MLP neurons of a small language model. Each row is named by its layer, matrix (gate and up: input weights) and neuron, and shows model dimensions 48-175. Each number is 128 + 32 x the weight over its row's rms, rounded and kept within 0 to 255. A neuron's up and down rows have the sign that makes its largest values positive.
Before each neuron's rows, "fires in" lists the words (lower case) most often at its 100 highest values on Wikipedia text that the model never trained on.

fires in: "as", "and", "small", "serie", "family", "currently"
L3.gate649 [165  92  86 137 123 118  95  98  81 171 150  95 140 145 188 133 182 137 119  95 131  56  63  81 107  93 110  95 104 107 161 122  81  97 116 115 142  71 176 151 104 161 168 138 153 128 125 107 130 147  88 236  67 136 128  99 102 130  92 147  44 142 195  37 150 151 181 122 172  87 109 177 114 157  99 117 116 133  95 193 104 148 161 138 134  85 137 123  80 171 101 140 169 142 107 173 117 132 141 166  64 117  92  88 113 115 116 122 110 135 139 169 163  69 164 139 113 128 134 136  99 143 134 191 108 153 138 130]
L3.up649 [135 141  94 140 120 114 149 131 104 146 159 136  94 150 128 138 123 109 128  55 152  80 111  70 115  73  86 119 180 130 174 131  88 118 109 109 171  99 150 157  61 119  98 103 171  88 148  58 127 152 152 217  85 110 113 112 123 138 127 171  57 188 198  67 116 120 119 120 111 114  91  93 158 157 109 177 134 126  75 162 103 126 130 142 122  89 164 168 121 147 147 157 147 178 107 138 116 184 123 175 143 111 122 111 128 104 131 145 125 107 199 125 150 119 133 152 158  78 104 117 120 106 144 139 183 109  77 115]

fires in: "some", "other", "these", "various", "contemporary", "russian"
L7.gate684 [ 74 139 121 123 178 129  86 100 172 117 169 194 141  95 158 120 189 132 131 156  49 110 134 137 143 189 110 114  97 120  92 156  98 186  89  99 111 101 103 159  48 116 167 135 100 152 146 114  88 121 143  91 146  84 171 141 194 184 142 147  77 126  86 144 161 163 123 124 136  89 181 147 132 103 139  77 118 176  96 192 108 141 139 151 164 150 106 116 202 139  68 116 164 128 145 113 159  94 156  58 110 120 168 137 165 140 150 141  93 109 102 155 151 108 130 140 102 104 113 110 116 101 110 163 147 142 119 136]
L7.up684 [133 152 143  99 127 132 155 134 165 194 127 140 140 104 166 109 166 109 126 113 113 114 158 139 151 117  68  47 123 184 155 137 191 150 107 106 142  81 200 106 155  78 135 115 116 189 151 126 150 101 135  83  71 166 116 125 119 116 153 129 141 160 114  98 170  96 151  98 128 164 122 126 170 124 153 102 167 113 104 105 101 131 114 153 120 132 141 146 153 174 206  98 106 134 114 167  76 115 181  88 136 126 133 119 116 152  53 109  98 135 179 127 135 112 193 153 132 107 146 100 130 134 166  70 152 107 102 166]

fires in: "in", "after", "institute", "incumbent", "when"
L3.gate79 [139  95 143 169 140 108 148 112 106 140 128 166 106 153 145 117  97 142 152 146 114 171 180 135  80 156  98 152 129 172 126  47 115  91 106 196 135 123 152 112 141 155 163 111 195 130 125 104  82 130 111  79 177  96  85  84 137  83 137 176 144 149 171 149 106 136 154 128 141 104 141 126 117  46 125 156 124 113 115 137 100  97 127  76 140 158 128  81 107 167 122 147  85 130 130 120  84  76 137 107 120 136 147 163 136  71 188  89 157 145 132 147 131 136 171 153 118 122 123 102  91 181 131 109 124 151  56  78]
L3.up79 [154 141 168 135 182 154 187 136  88 122 149 169 158 140 147  57  80 122 121 101  59 106 100 137 115  37 132 201 119 145 122 102 129  93 135  72 138  94 137  94 114 136 192 174 199  80 135 131 100 127 155 143 139 119 143 129 134 125  90 125 151 129 119 136 137 131  74 150 139 128 160 144 128 115 128 129 155 167 131 144  58  94 166 137  96 141 171 124 184 121  83 123 146 175 147 113 125  79 117 105 110 170 148 149 133 162  93 114 136  98 121  94 135 141 122 120 154 103 131 115 134 144 108  88 109 142 142 176]

fires in: "first", "form", "formed", "college", "issues"
L4.gate22 [161 125 123  59 101 133  70  79  98 119 140  87 141 129  86 159 184 107 135 113 131 149 167 135 113 115 180 118  87 133 165 143 164 187 126  98 100  71 148  87  78 132 137  89 164 138 124 152  90 146 103 189  92  54 180 132 169 118 118 139  98  80 165 153 130 146 134 118 153 111 107  92 134 153 163 167 113 142 108 137 194 110  87 106 112 189 128  81 149 149  99 109 157  74  86 133 199  89  99  37  98 116  88  69  81 149  93 155  96 117  93 148 154 126 154 117 100 189 156  96 133 139 120 119 118  68 175 145]
L4.up22 [160 170 137 136 109 174  75 119 122 118 127  74 136 128 117 131 154 123 140 146  99  97 168 163 118 127 174 117 100 114 187 174 168 174 102 145 112 105 126  76  81 142 164 103 153 130 122 153 136 150 120 146 106 124 155 144 107  98  88 181 146  69 134 162 104 153  92 102 214 162 117 129 209 146 176 104  60  71  83 173 194 116  80 140 129 180 130  58 146 138 100  95 146 115 111 155 183 110  71  73 166 120 118  91  91 135  87 118 170 145 132 135 177 143 203 106 118 164 104 105 110 130  88 114 102  95 135 136]

fires in: "by", "of", "to", "from"
L8.gate658 [120 139 156 137  86 148 200 114 158 160 178 105 114 150 117  99 146 160 160 128  85 129 117 126 141 189  56  81 108 122  89 105 110 107  81 156 139  44 177 131  97 130 161 165 133 125 167 133  99 111 109 132 130 154 157 152 187 144 121 194 125  88 101  95 156 168 140 143 141  64  82 151 166  77 199  78 112 166  72 163 125 111 143 194 115 111 132  85 174 150 141  91 105 102 166 106  91 135 110 126 108 181 110 122 163  84 144 138 163 105  71 112 128 106 155 139  69 188 139 139 141 136 174 105 102 163 114 163]
L8.up658 [ 98 115 125 205 141 124 158 110 218 132 136 176  73 118 155 122 126 143 136 125 115 123 117 147  81 168  97 151  70 128 142 177 151 157  92 116  80 150 118 129 155 118 173 163 153 173 163 137 133 107 183  97 112 116 142 132 132 118 112 153 123  96 178 111 135 107  52 142 102 142 171 109  89 116 129  69 133 117 171 142 131 147 113 144 116 132 120 118  96 147 191 155 138 120  61 159 118 124 159  81 117 107 136 172 174 130 118  77 148  80 156 116  79 106 123 143 132 194 153 193 154 138 114  87 120 132 113 150]

fires in: "but", "in", "it", "although"
L8.gate424 [ 91  63  90 155  96 133 172 140  63 140  87 138  95 113 142 103 135 133 137 158 120 121 102  99 122 102 104 134 136 113 178 179 174 160 117 146  66  65 169 159 106 167 143 113 124  64 122 134 136  97 146 132 166 190 120 119 210  65 152 101 112  89 108  56  77 134 133 115  91 165 131 185  95 105 153 167 124 216  83 136 113  95 142 138 146 177 120 107 132 171 120 184 167 193 134  90 140 105 104 145 143 101 130 168 121 162 159  82  97 147 163 134 129 134  85 129 190 206 106 105 163 142 140  93 120  55 164 135]
L8.up424 [211 127 116 106 167 135 126 128 158 158 199 133 198 142  84 117 137 110 131 107 112 141 135 120 190 151 135 159 136 130 155  87  88 145 103 140 130 107 116 120 169  56  89 166 101 154 128  95 123 104  94  87 122 115  75  58 114 100 165 166 138 143 116 129 144  94 147  86 149 142  55 139 125  84 123  92 156 159 118 103 131  73  91 107 165 118 172 101 168 127 139 123 136 151 101 118  91 107 155 123 140 140 113 103  83 112  95 129 106 210 119 106  81 113 106 171 102 194 101 170  81 109 113 115  62 115 111 140]

fires in: "and", "or"
L8.gate347 [ 87  76 123  97  53  89 106 117 125 106  96 155 164 138 137 152  98 175 134 130 108 118 122 224 110 169 137 125 139 124 116 152 142  96 102 122 129 154  79 153 115 125 137  82 178 135 128 187 112 130 145 171 127 109 214 108 116  97 151 127 123 120 138 109 121 108  91 157 116 128 113  49 115 175 124 186  67 128 119 107 141 136 133 210 106 153  94 119 136 100 136 131 145 157  90  83 106 159 147 154 116 183 142  74 147 131 125 101 117 173 124  97  92 119  96 111 155  85 129 110 113  45 171 197  71 147 144  53]
L8.up347 [159 113 139  80 143  94  89 149  98 174 123 114  88 131  89  89 147 206 190  95 122  94 188 135 140 118 111 136 150 122  87 160  68 100 100  84 122 133 143 105 108 153 170  79 129 144 127 166 149 117 104 159 156 189 112 115 150 116 191 128 157 126 189  92 118  93 138 145 111  85 155 181 120 130 111  93 140 120 127 131 113 127  78 105  97 136 194 197 138 194 134 137 121 178 132 120  96 116 168 134 110 140 146  84 162 136  85  76 128 131 128 132 104 164 103 149  82  99  66  78 189 126 138 139 148 101  97  94]

fires in: "an", "any", "another"
L8.gate551 [131 148 146 126  88 127  95 114 137 101 148 123 119  83 132  79 135 130 142  93 148 159 121 115 144 146  86 121  87 137 102  74 138 112 112 154  71  78 188 134  49 145  93 120  99  81 120  29 153 127 127 148  89 127  83 143 192 191  97 164 155 115 118 118 125 170 205 119 123 160 165 168  85 128  77  91 151 154 129 151  98  78 129 145  81 140 164 142 174 137 181  95 170 125 143 118 157 141 141 143 173 147 125  48  34 127 145 200 150 140 129 133 145 137  83 149 180 119  97 102  58 113 116  94 129 143 138 133]
L8.up551 [ 99  91 166  84 170 135  72  97 150  90 143 150 122  78 165 105 122  87 199 148 183 133  97 204 124 130 152 130  50 154 162 168  86 137  78  84  81  90 178 132 132  60 119 127  92  83 153  69 153 136 102 166 193  92 133 100 153 167 141 105  81 170  76 173  98 108 133 114 165 112 101 123 105 104 107 146  97 136 138 150  53 171 182 164 123 125 118 117 110 165 141 143 131  61  95 150  99 171 136 125  98 171 116 143 122 135 146 182 140 126 107 130 101 132 147 182 167  65 100  92 144 105 160 140 103  99 121 128]

fires in: "used", "built", "made", "run", "taken", "served"
L3.gate331 [102 129 190 109 146 148  90 154 139 114 145 160 138 101 147  99 135 117 121  39 102  84 107 136  83 120 142 168 131 103 109 142 126 153 122 107 112  73 100 136  45  89 159 137 104 109 139 147 141 110 105  99 150 152  92 118 145 105 114  74  99 118 163  68  82 107  82 117  85 137 139  84  86 145 146 143 129  87 149 127 106 148 141 108 117  56 104 156 182 142 132 113  85 173 130 126 161  92 170 162 104 193 203 145  96 149 129  76 146 135 173 119 163 143  98  65 164 175  59 186 197 151 155 103 134 113 117  72]
L3.up331 [130  89 136 133 110 155 110 115 117 126 152 183 149 105 145  94  98 138 153 146 152  58 101 127 116 126 157 153 114 111 159 107 135 190 155 134 128  96 128 107 101  86 131  98  69 129  92  88 142  51 131 130 134 120 175 137  98 140 152  88 105 171 109 115 160 100  61 122  80 116 139 113 122 175 129 115 112 130 178 125 140 124 111  60 127 133 190 144  90 142 119 112 124 143 151 119  82 108  86 115 123 109 176 187 163 166 173 173 128 144 203  90  80 116 122  50 112 128  99 163 134 153 167 204 145 104 165 155]

fires in: "life", "faced", "people", "facial", "free", "face"
L3.gate500 [146 136 120 111  85 143 104 100 186 172 128 145 138 120 110 130 136 113  97  62 145 100 108 184 191 106  78 114  93 105 119 127 162 116 118 151 180 149 111 131  81 154  88  78 159  83 138 161 129 161 100 126 143 141  73 119 186 133 110  81 155 104 161 115 108 116  86 123 116  74 142 108 149 162  96 182 165 179  86 182 193 115 114 139  90 161 141 131 101 118 114 150 159 128 142 114 121 146 161 134  71 135 115 140 117 134 152 142 111 147 181 180 108  92  64  93 180 124 119 174 161 140 121 108 135 154  99 158]
L3.up500 [125 132 101 164 158 119 118  96 163 145 108 127  98 116 107 116 103  98 131 107 178 101 164 148 137 129 124 112 148  83  84 139 153 118  57 144 203 151  85 130  76 125  99  66 109  94 107 146 123 180 116 115 134  94  88 118 163 114 150 108 170 126 150 114 121  99  94 129 134  80 104  99 117 120 128 142 186 187  80 114 138 113  92  74  89 162  84 152 145 114 118 102 155 165 135 124  87 169 129  90  87 159 137 141 173 168 115 121 100 122 202 185 125  85  80 103 192 110 123 129 151 113  77 118 128 159 132 140]

fires in: "education", "history", "information", "law", "life"
L4.gate376 [106 102 132 129  82 129 123 105 129 129 172 133 139 108 104  44 174 112 149 103 107 148  89 122 142  90 105 123 133 176 144  80 135 115 172  94 152  69 146 125  82  97 131 153 120 107 134 124 122 181 169 127 115  41 160 130 142 147  94  72 153 104 125 149 147 108 152 120 144 110 146 186 131 138 157  68 158 148 144 100 159 131  98 171  81 166 141 108 109  89 171 147 138  95  82 169 191 137 131  98  99 104 153 108  69 193  71 106 116 185 123 145 147 195 143 115 152 142  99 125 179  76 127  63 131 104 103 149]
L4.up376 [111 113 111 138 128 152 151 108 116 113 136 136 108 128 121 103 157 104 119 140 164 194 162  95 121 111  63 102 176 173 147  68 106 142 168 132 131  43 188  81 124 128  86  95  88 149 119 141 112 160 210 118 115  82 126 116 167 112 161 148 185 122 105 163 142 126 148 115 177  92 112 175 110 119 134  59 139 163 133 117 187 107 125 156 147 190 102 155 116  53 211 159 133  94 114 149 221  97 109 140 113 156 125  91 109 139  91  96  82 137 106 184 161 155 105 132 116  96  77 121 172  89 168 116  97  88 102  97]

fires in: "american", "german", "germany", "japanese", "sweden", "african"
L4.gate434 [146 125 152 139 166 108 106 176  73 161 146 165 167 157 134 142 186 136 150  68 166 114  47 109  71  88  90 112 148 160 100 182 110 111 147 188 115  75 122 106 111  89 149 117 127 137 151 129  88 121 143 125 118  59 157 146  67  95 101 165 103 129 132 117 149 190 132 108 164 128 160 113 188  79 139 114  86 143 108  92 126 135 103  77 139 120 100 149 189 182 129 102 127 153  86  40 111 158 173 147 140  51 105 110 141 127  96  96 169  45  98 192 158 140  88 196 160 176 157  97 169 151 132 105 130 164 125 121]
L4.up434 [ 99 140 164 125 202 117  98 186  92 178  80 187  93 146 144 126 192 141 155 104 142 140 112  92 108 149  63 133 128 122 101 181 158 136 172 162 165 137 106 106 167 105 131 127 134 184 169 126 109 128 112 121 123 123 148 118 100 101 135 167 100 137 131 117 108 170  76 115 139  79 133 136 203 126 129 131 147 169 121  96 171 168 156  91  99 157 122 173 151 131 140  96 134 159 125  85 155 137 147 162 123 100 152  96 156 108 123 103 123  81  52 192 152  90 109 162 123 185 172 123 205 175 118 132 147 112 151 125]

fires in: "would", "financial", "information", "grand", "financing", "find"
L4.gate427 [ 96 108  55 104 118  81  93 131 105 113 127 157  42 177 143 156 169 112 119  73 166 110 141  74 172 129  95 100 181 115 119 110 161  48 154 118 207 206 111 113 181 116  82 177 107 138 129 141  88  87 139 141 115 143 165  80  40 132 135 159  62 123 123 143  86 122 159 112  81 180 172 165 109 134 138 157 184 134 180 134  97 132 136 148 156 156 153 100 176 121 151 149 144 122 151 134  99 135  69 136 136  78  67 174 135 106 118 122 125 176 128 126 123 144  77 128 146 171 113 125 144 210 157  83 123 152 140 102]
L4.up427 [113 146  89 130 146 105 141  77 137 128 139 169  84 156 118 151 109 134 112 113 160 162 109 153 130 132 116 129 166  72 108 126 159 150 119  49 154 148  95 148 134 108  63 100 123 152 110 140 115  76  85 143 180 108 131  54  75 127 161 153 140 130 214 103 104 157 179 167 153 153 156 123  82  48 190 132 139  99 138 136  97 118 154 172 106 142 101 134 124 149 157 102 152 131  88 139 103 125  86 102 119  93  91 197 145  52 123 117 142 169 116 160 156 198  76 128 164 150 128  54 143 126 141 101 152 150 156 149]

fires in: "album", "series", "games", "program", "conference"
L4.gate683 [ 99  83 111  90 140 128  98 156 154 130  80 105 128 159 182 156 120 105 123 161 181 171  51 148  66 157  92 121 209 137 148 123 163  82 136 105 148  99 113 127 167 147  77 149 166 129  85 104 130 138 132  86 116 113 145 144 122 104 161 141 143  90  94 167 129  95  63 156 163 161  58 152 137  67 156 163 155 112 126 115 136 113  95 159 136 179 135 109 140 148  94 105 163 114 119 105  93 112 101  85 112 123  55 134 115 158 179 154 147 168 120 132 126 143 171 153 153 161 144  64 182 126 115 114 216 157 146  56]
L4.up683 [114 146  91  96 133 155 115 144 116  83 118 114 162 172 132 175 133 122 157 146 153 147  52 114 138 166  89 165 204 149 169 105 141 118 100 107 125 146 129 108 144 161  96 117 173 143 138 119 113 146 164  70  91 115 157 188 150 145 132 130 169  79 111 164 179 115  56 139 190 106  68 121 121 151 144 117 159 154 125 109 108 104  69 155 148 144 128 135 173 172 124 122 126  94 146 101  97 159 107 121 143 125  88 162 128 171 157 157 148  98  99 130  81 177 169 195 123 132 183  86 144 147 103 134 142 112 166  57]

fires in: "born", "during", "club", "education", "history", "personal"
L4.gate331 [145 100  89 108 122  46 182 134 115  89 129 103 107 147 127  83 130 137 123  69 157  96 132 126 113 153 124  68  64 105 119 174 114 168 171  97 128 161 118 132 122 167 123 143 126  73 165 172 155 172 165 141 126 132 102  98 141 165 121 199 145 126 124 147 137  95 159  70 120 135 141 149  80  94 134 115 104  76 151 139 146 117 131 144 123 103  90 159 180 126 172 148  93 133 115 109 129  91  87 121 146 139 142 153 139 119 183 134  88 139 149 133 166 132  61 155 169 106 103 130 148 124 116 126 116 103 165 144]
L4.up331 [174 166 132 148 114  80 157 150 127  91 135  47 109 153 118 100 109 148 145  97 133 111 109 184 130 113  76 100 140 134 129  92 154 172 131 173 103 189 149 104 159 143 185 139 104  99 125 118 135  89 138 126 142 152 111 132 130 117 111 149 146 154 170 149 134 121 155 104  87  83 190 200 114 146 103 126 133 107 160 139 118 107 139 135  93 154 135 129 126 113 200 156  72  89 139 163 110 149 123 164 144 129 118 115 126 103 148 148 147  83 138 198 144 100  95  86 146 128 139  94 145 148 120 149 123 106 146 164]

fires in: "in", "institute", "inc"
L4.gate459 [111  75 112 120  58 120 103 116 137 103 136  91 192 136 154 171  73  62 127  99 126 111 100  90 136  59 108 143 100 122 122 105 133 119 122 140 160  97 122  94 172 120 125 141 180 104 128 119 111 141 102 117 112 112 114 145 165 119 133 135  96 230 132  99 113 141 163 195 112 136 153 120 134 162 103 147 146 182 152 119 129 118 136 126 166 131  91 157  98 113 149 215 102 140  75 162 155 139  69 130 100 140 104 106  80 134 158  86 137 111 125  95 121  83 134 137 163 145  15 126 110  75 148 128 113 114 115 178]
L4.up459 [ 99 143 107 150 116 130 106  97 181  85 135  66 166 127 187 171  96  84  86 141 111  72  83  71  78 104 136 112 110 142 146 123 168  76 135 109 134  93 141 128 170 124 114 158 169 124 176  97 117 153  60 165  99 102 114 151 142 148 170 141  98 196 117 104  99 125 142 165 133 146 149  97 112 184 118 123 130 139 133 176 133 131 165 111 180  99 121 188 104 134 161 174 110 163  96 126 132 160  66 175 131 122  90 104  76 136 162  72 130 129 180 127 130  72 101 103 149 128  76 147 104 102 149 162  78 113 114 163]

fires in: "according", "metres", "appointed", "centre", "montreal", "birth"
L4.gate79 [113 220 152 125 164 148  95 235 113 158 122 107 150 119 141 120 120  68 114 115  96  78  96  66 148 157 137  79 160 224 137 127  85 138 177 140 144 106 136  93 167 193 108  84 106 146  84 146 175  99 129 115  76 153 141 118 162 168 151 175 105 104 161  97 116 130 110 156 163  86 117 172  79 111 104 175 101 137 120 118 168 176 161 118 188 115 149 129  74 109  85 126 108 109 171 110 180 108 133 120 128 106 115 155 189 150 152 205 141 166 177 138 167 114 126  89  92 140 103 118 163 189 138 118 151 100  99 108]
L4.up79 [156 146 130 130 188 164 120 106 157 163 114  99 134 138 174 136 177 106 111 109 130 140 109 102 128 182  92 165  99 159 139  77 106 135 127 147 161 173 177 150 118  93  76 120 106 185 118 146 149 196  95  92  90  94 172 116 126 164 161 141  71  98 123 139 152 168 120 132 117 152 147 133  90 133  92 118  80 145 168  98 123 116 152 111 170 143  52 147 102  89 176 171 100 141  96 144 117 133  72 111 129 110 181 141 174 112 107 174  98 127 134 143 197 155 191 121  41  97 101 120 100 175  91 109  81 117 113 102]

fires in: "where", "however", "which", "long", "short", "modern"
L3.gate197 [106  92 161 123 143 145 134 107 163 164 137 125  85 137 148 135 121 126  68  80 173 145 176 117 118 116 106 122 126  79 137 117  92 125 154 180 155 111 112 131 130  98 114  99 122 139  88  81 164 127 109 184 134 103 131 151 125  89 109 151  86 146 125 171 122 194 113 117  89 144 116 133 132 117 121 106  73 140 173 138 174 139 153 107 151  80 166 124 110  52 112 143 117  97 134 233 129  76 156  90  94 117 105 134  57 129 125 136 168  72 108 151 112 137 158 135 155 130 131  96 127 135  87 110  61 121 144 102]
L3.up197 [160  68  94 136 142  66 129 152 200 118  80 150  72 193 121  74 130 193 124 154 148 129 177 202 117 115 122 120 123  84 129  90 143 138 150 121 116 147 131 149 138  64 170 192 168 102 128 127 117 104 124 149  74  67 161  77 107 141 188 119 106 130  83 126  74 177 148 143 148 111 123 153 121 133 167  93 141 156 192 114 121 133 167 138  60 127 135 171 106  86  93  68 154 132 171  83 135 100 126 128  52 108 201 109 137  91  50 125  73 155 168 112 141 128 142 123 201 121 165  96  69  98 150 101 147  43 116 138]

fires in: "a", "an", "appointed"
L7.gate372 [ 92  79 124  93 104 130 143 118  95  80 147 107 143  82 107 198 143 114 133 118 193 172 156 164 121 117 177 121 168 186 237 104 170  88 104 123 127 155 165 142 119 136 108 129 179 164 152 134 157 123 122 125 138 157 123 100 136 145 121 155 116 110 113 134 146 161  79 139 177  67 140 172  76 141  99 153  68 152 138 164 174 170 113 115  90 168  79  93  76 157 137 140 163  85  89 103  85 157 155 137 120  73 144  99  88  78  79 150 143  74 150 155 112  73 110 154 188  76 126 138 140 105 137 135 144 118 111 148]
L7.up372 [182 137 105 139  89 117 149 152 117 158 150  55  84 169 153 145 146 103 142 100 121 181 163 142 180 108 128 150 138 150 127 174 113 111 162 111 131 131 105 102 183 146 150 102 128 122 118 111 155 173  90  88 168 147 141  81 132 134 115 172  98 176 101 104 133 138 179 144  99 123 118 195 121  66  89 133  85 107 100 116 130 189 104 106 101 152 106 165 126 169 145 129  59 111 106 149 130 214  79 139 145 102 169  72 158 145  67 113 134 135 173 160 117 141 123 144 161  87  80 131 117 148 121  85 106 136  79  71]

fires in: "career", "number", "listed", "class"
L3.gate129 [110 199 120 166 104 102 157 113  74 137 146 107 100  67 157 170 151 160 142 112  79  36  43 156 170 125 150 179 148 146 127 139 144 158 165 148 137 149  88 121 132 136  78 199 114  94 148  71  85 134 115 184 122 138 169 212 162  98 116 196  72 115 116 126 142 161 105  93 155 156 128 107 119 131  73 109 151 133  38  78 130 128  91  93  86  87 108 135 201 122 102 132 142  97 189  78 115 133 119  72 141  88 133 138  82 181  70 141  94  96 123 136 161  92 100 144 160 135 117 101 122 148 105 108 140  77 181 134]
L3.up129 [122 215 112 167 140 105 180 131  79 133 101  84 128 139  69 180 161 131 145 161 111  75  98 131 153  97 126 105  87 142 133 170 176  91 188 121 123 161 112 104 151 162  89 122 174  93 100 135 148 161  90 106 143 183 133 226 114  48 129 148  70  96  65 141 104 158  74 114 151 183 114  69  91 137 114 105 176 117  82 113 135 184 146  84 142 145 151 153 149  82 112 113 107 129 125 117 127 104 103 123 190 136 151 110  60 149 118 105  99 166 132 169 129 110 131 131  80 109 129  63 131 128 113 140 118  87 127 110]

fires in: "and", "without", "or", "less"
L8.gate471 [151 105  60 162 132 112 162 160  83 147  75  50 113 162 122 166 178 176 151  57 131 144  51 102  49  86 152 146  75 118 129  70 110 147 114 102 127 110 163  97 148 144 150  85 137 129 105 121 148  77 167  83 215 163 195 121 143 102 197 126 103 102 121 118  66 159 106 113  78 131  88 168 119 134 112 116 135 138 169 125 110  84 114 125 105 145 145 131 134  87  80 126 118  93 125 189 134 143  71 163  90 120 198 160 190 107 146 109 125 128 100 145 146 119  83 134 172 128 126 107 161 140 156  95 109 124 127 171]
L8.up471 [111 118 156  96 137  93 145  78  56 195 108  85  97 117 167 168 107 128 139 104 161 117 144 101 138  90 135 201 127 134 123 124 116 132 143 123 122 101 153 179 135 103 111 118 177 123 118 110 109  63  92  72 147 181 151 135 120 120 180 156 132  64 118 125 144  80 137 113 136 135  85 132 202 105 112 124 115 125 116 128 111 158 107  88 154  91  66 154 130  84 108 109 122 152 135 105 165 155  89 139 181 151 170 155 194 132 112 122 157 186 100 159 149 116  83 131 198  83 137 125 131 110 118  98 107 186  94 138]

fires in: "band", "work", "group", "works", "playing", "club"
L3.gate603 [145 141 166 130 102 181  84 139 135 151 159 117 117 140  88 119 231 159  90 138 107 111 130 157 187 159 129 109 121 136  45  73 189 142 180 133 158 153 140 117 124 125 148  74 110 106 133 125 116 152 114  73  62 140 175 128 124  88 148  99 166 107 132 111  86 131 160 165 131  74 119 126 142  88 127 152 180 177 105 152 101 169 103 146 142 102 140 175  92 111 195 139 109 117  94 148 155 132  83 130 144  97 117 118 174 223  87  90 166  99 137 129 125  96 178 132  61 131 113 107 159 160 127 157 117 129 149 168]
L3.up603 [143 147 145 108 143 173 104 141 131 131 162 120 139 158  83 132 248 182  71 145 125 137 139 149 199 153 121 121 111 128  59  70 222 106 161 124 163 128 131 111 116 147 131 108 116  96 103 142 133 154 115  94  56 151 165 143 139  95  96 160 192  56 129 105  89 119 172 152 128  63  94 115 137  70 117 146 209 175 129 149 106 146 134 130 146 135 147 157 135  79 174 176 130 174  90 144 148 113  80 119 138 112  91 134 174 165 152 100 138  59 126 135 112  86 166 116 113 146 126  98 178 125 179 147 125 136 156 206]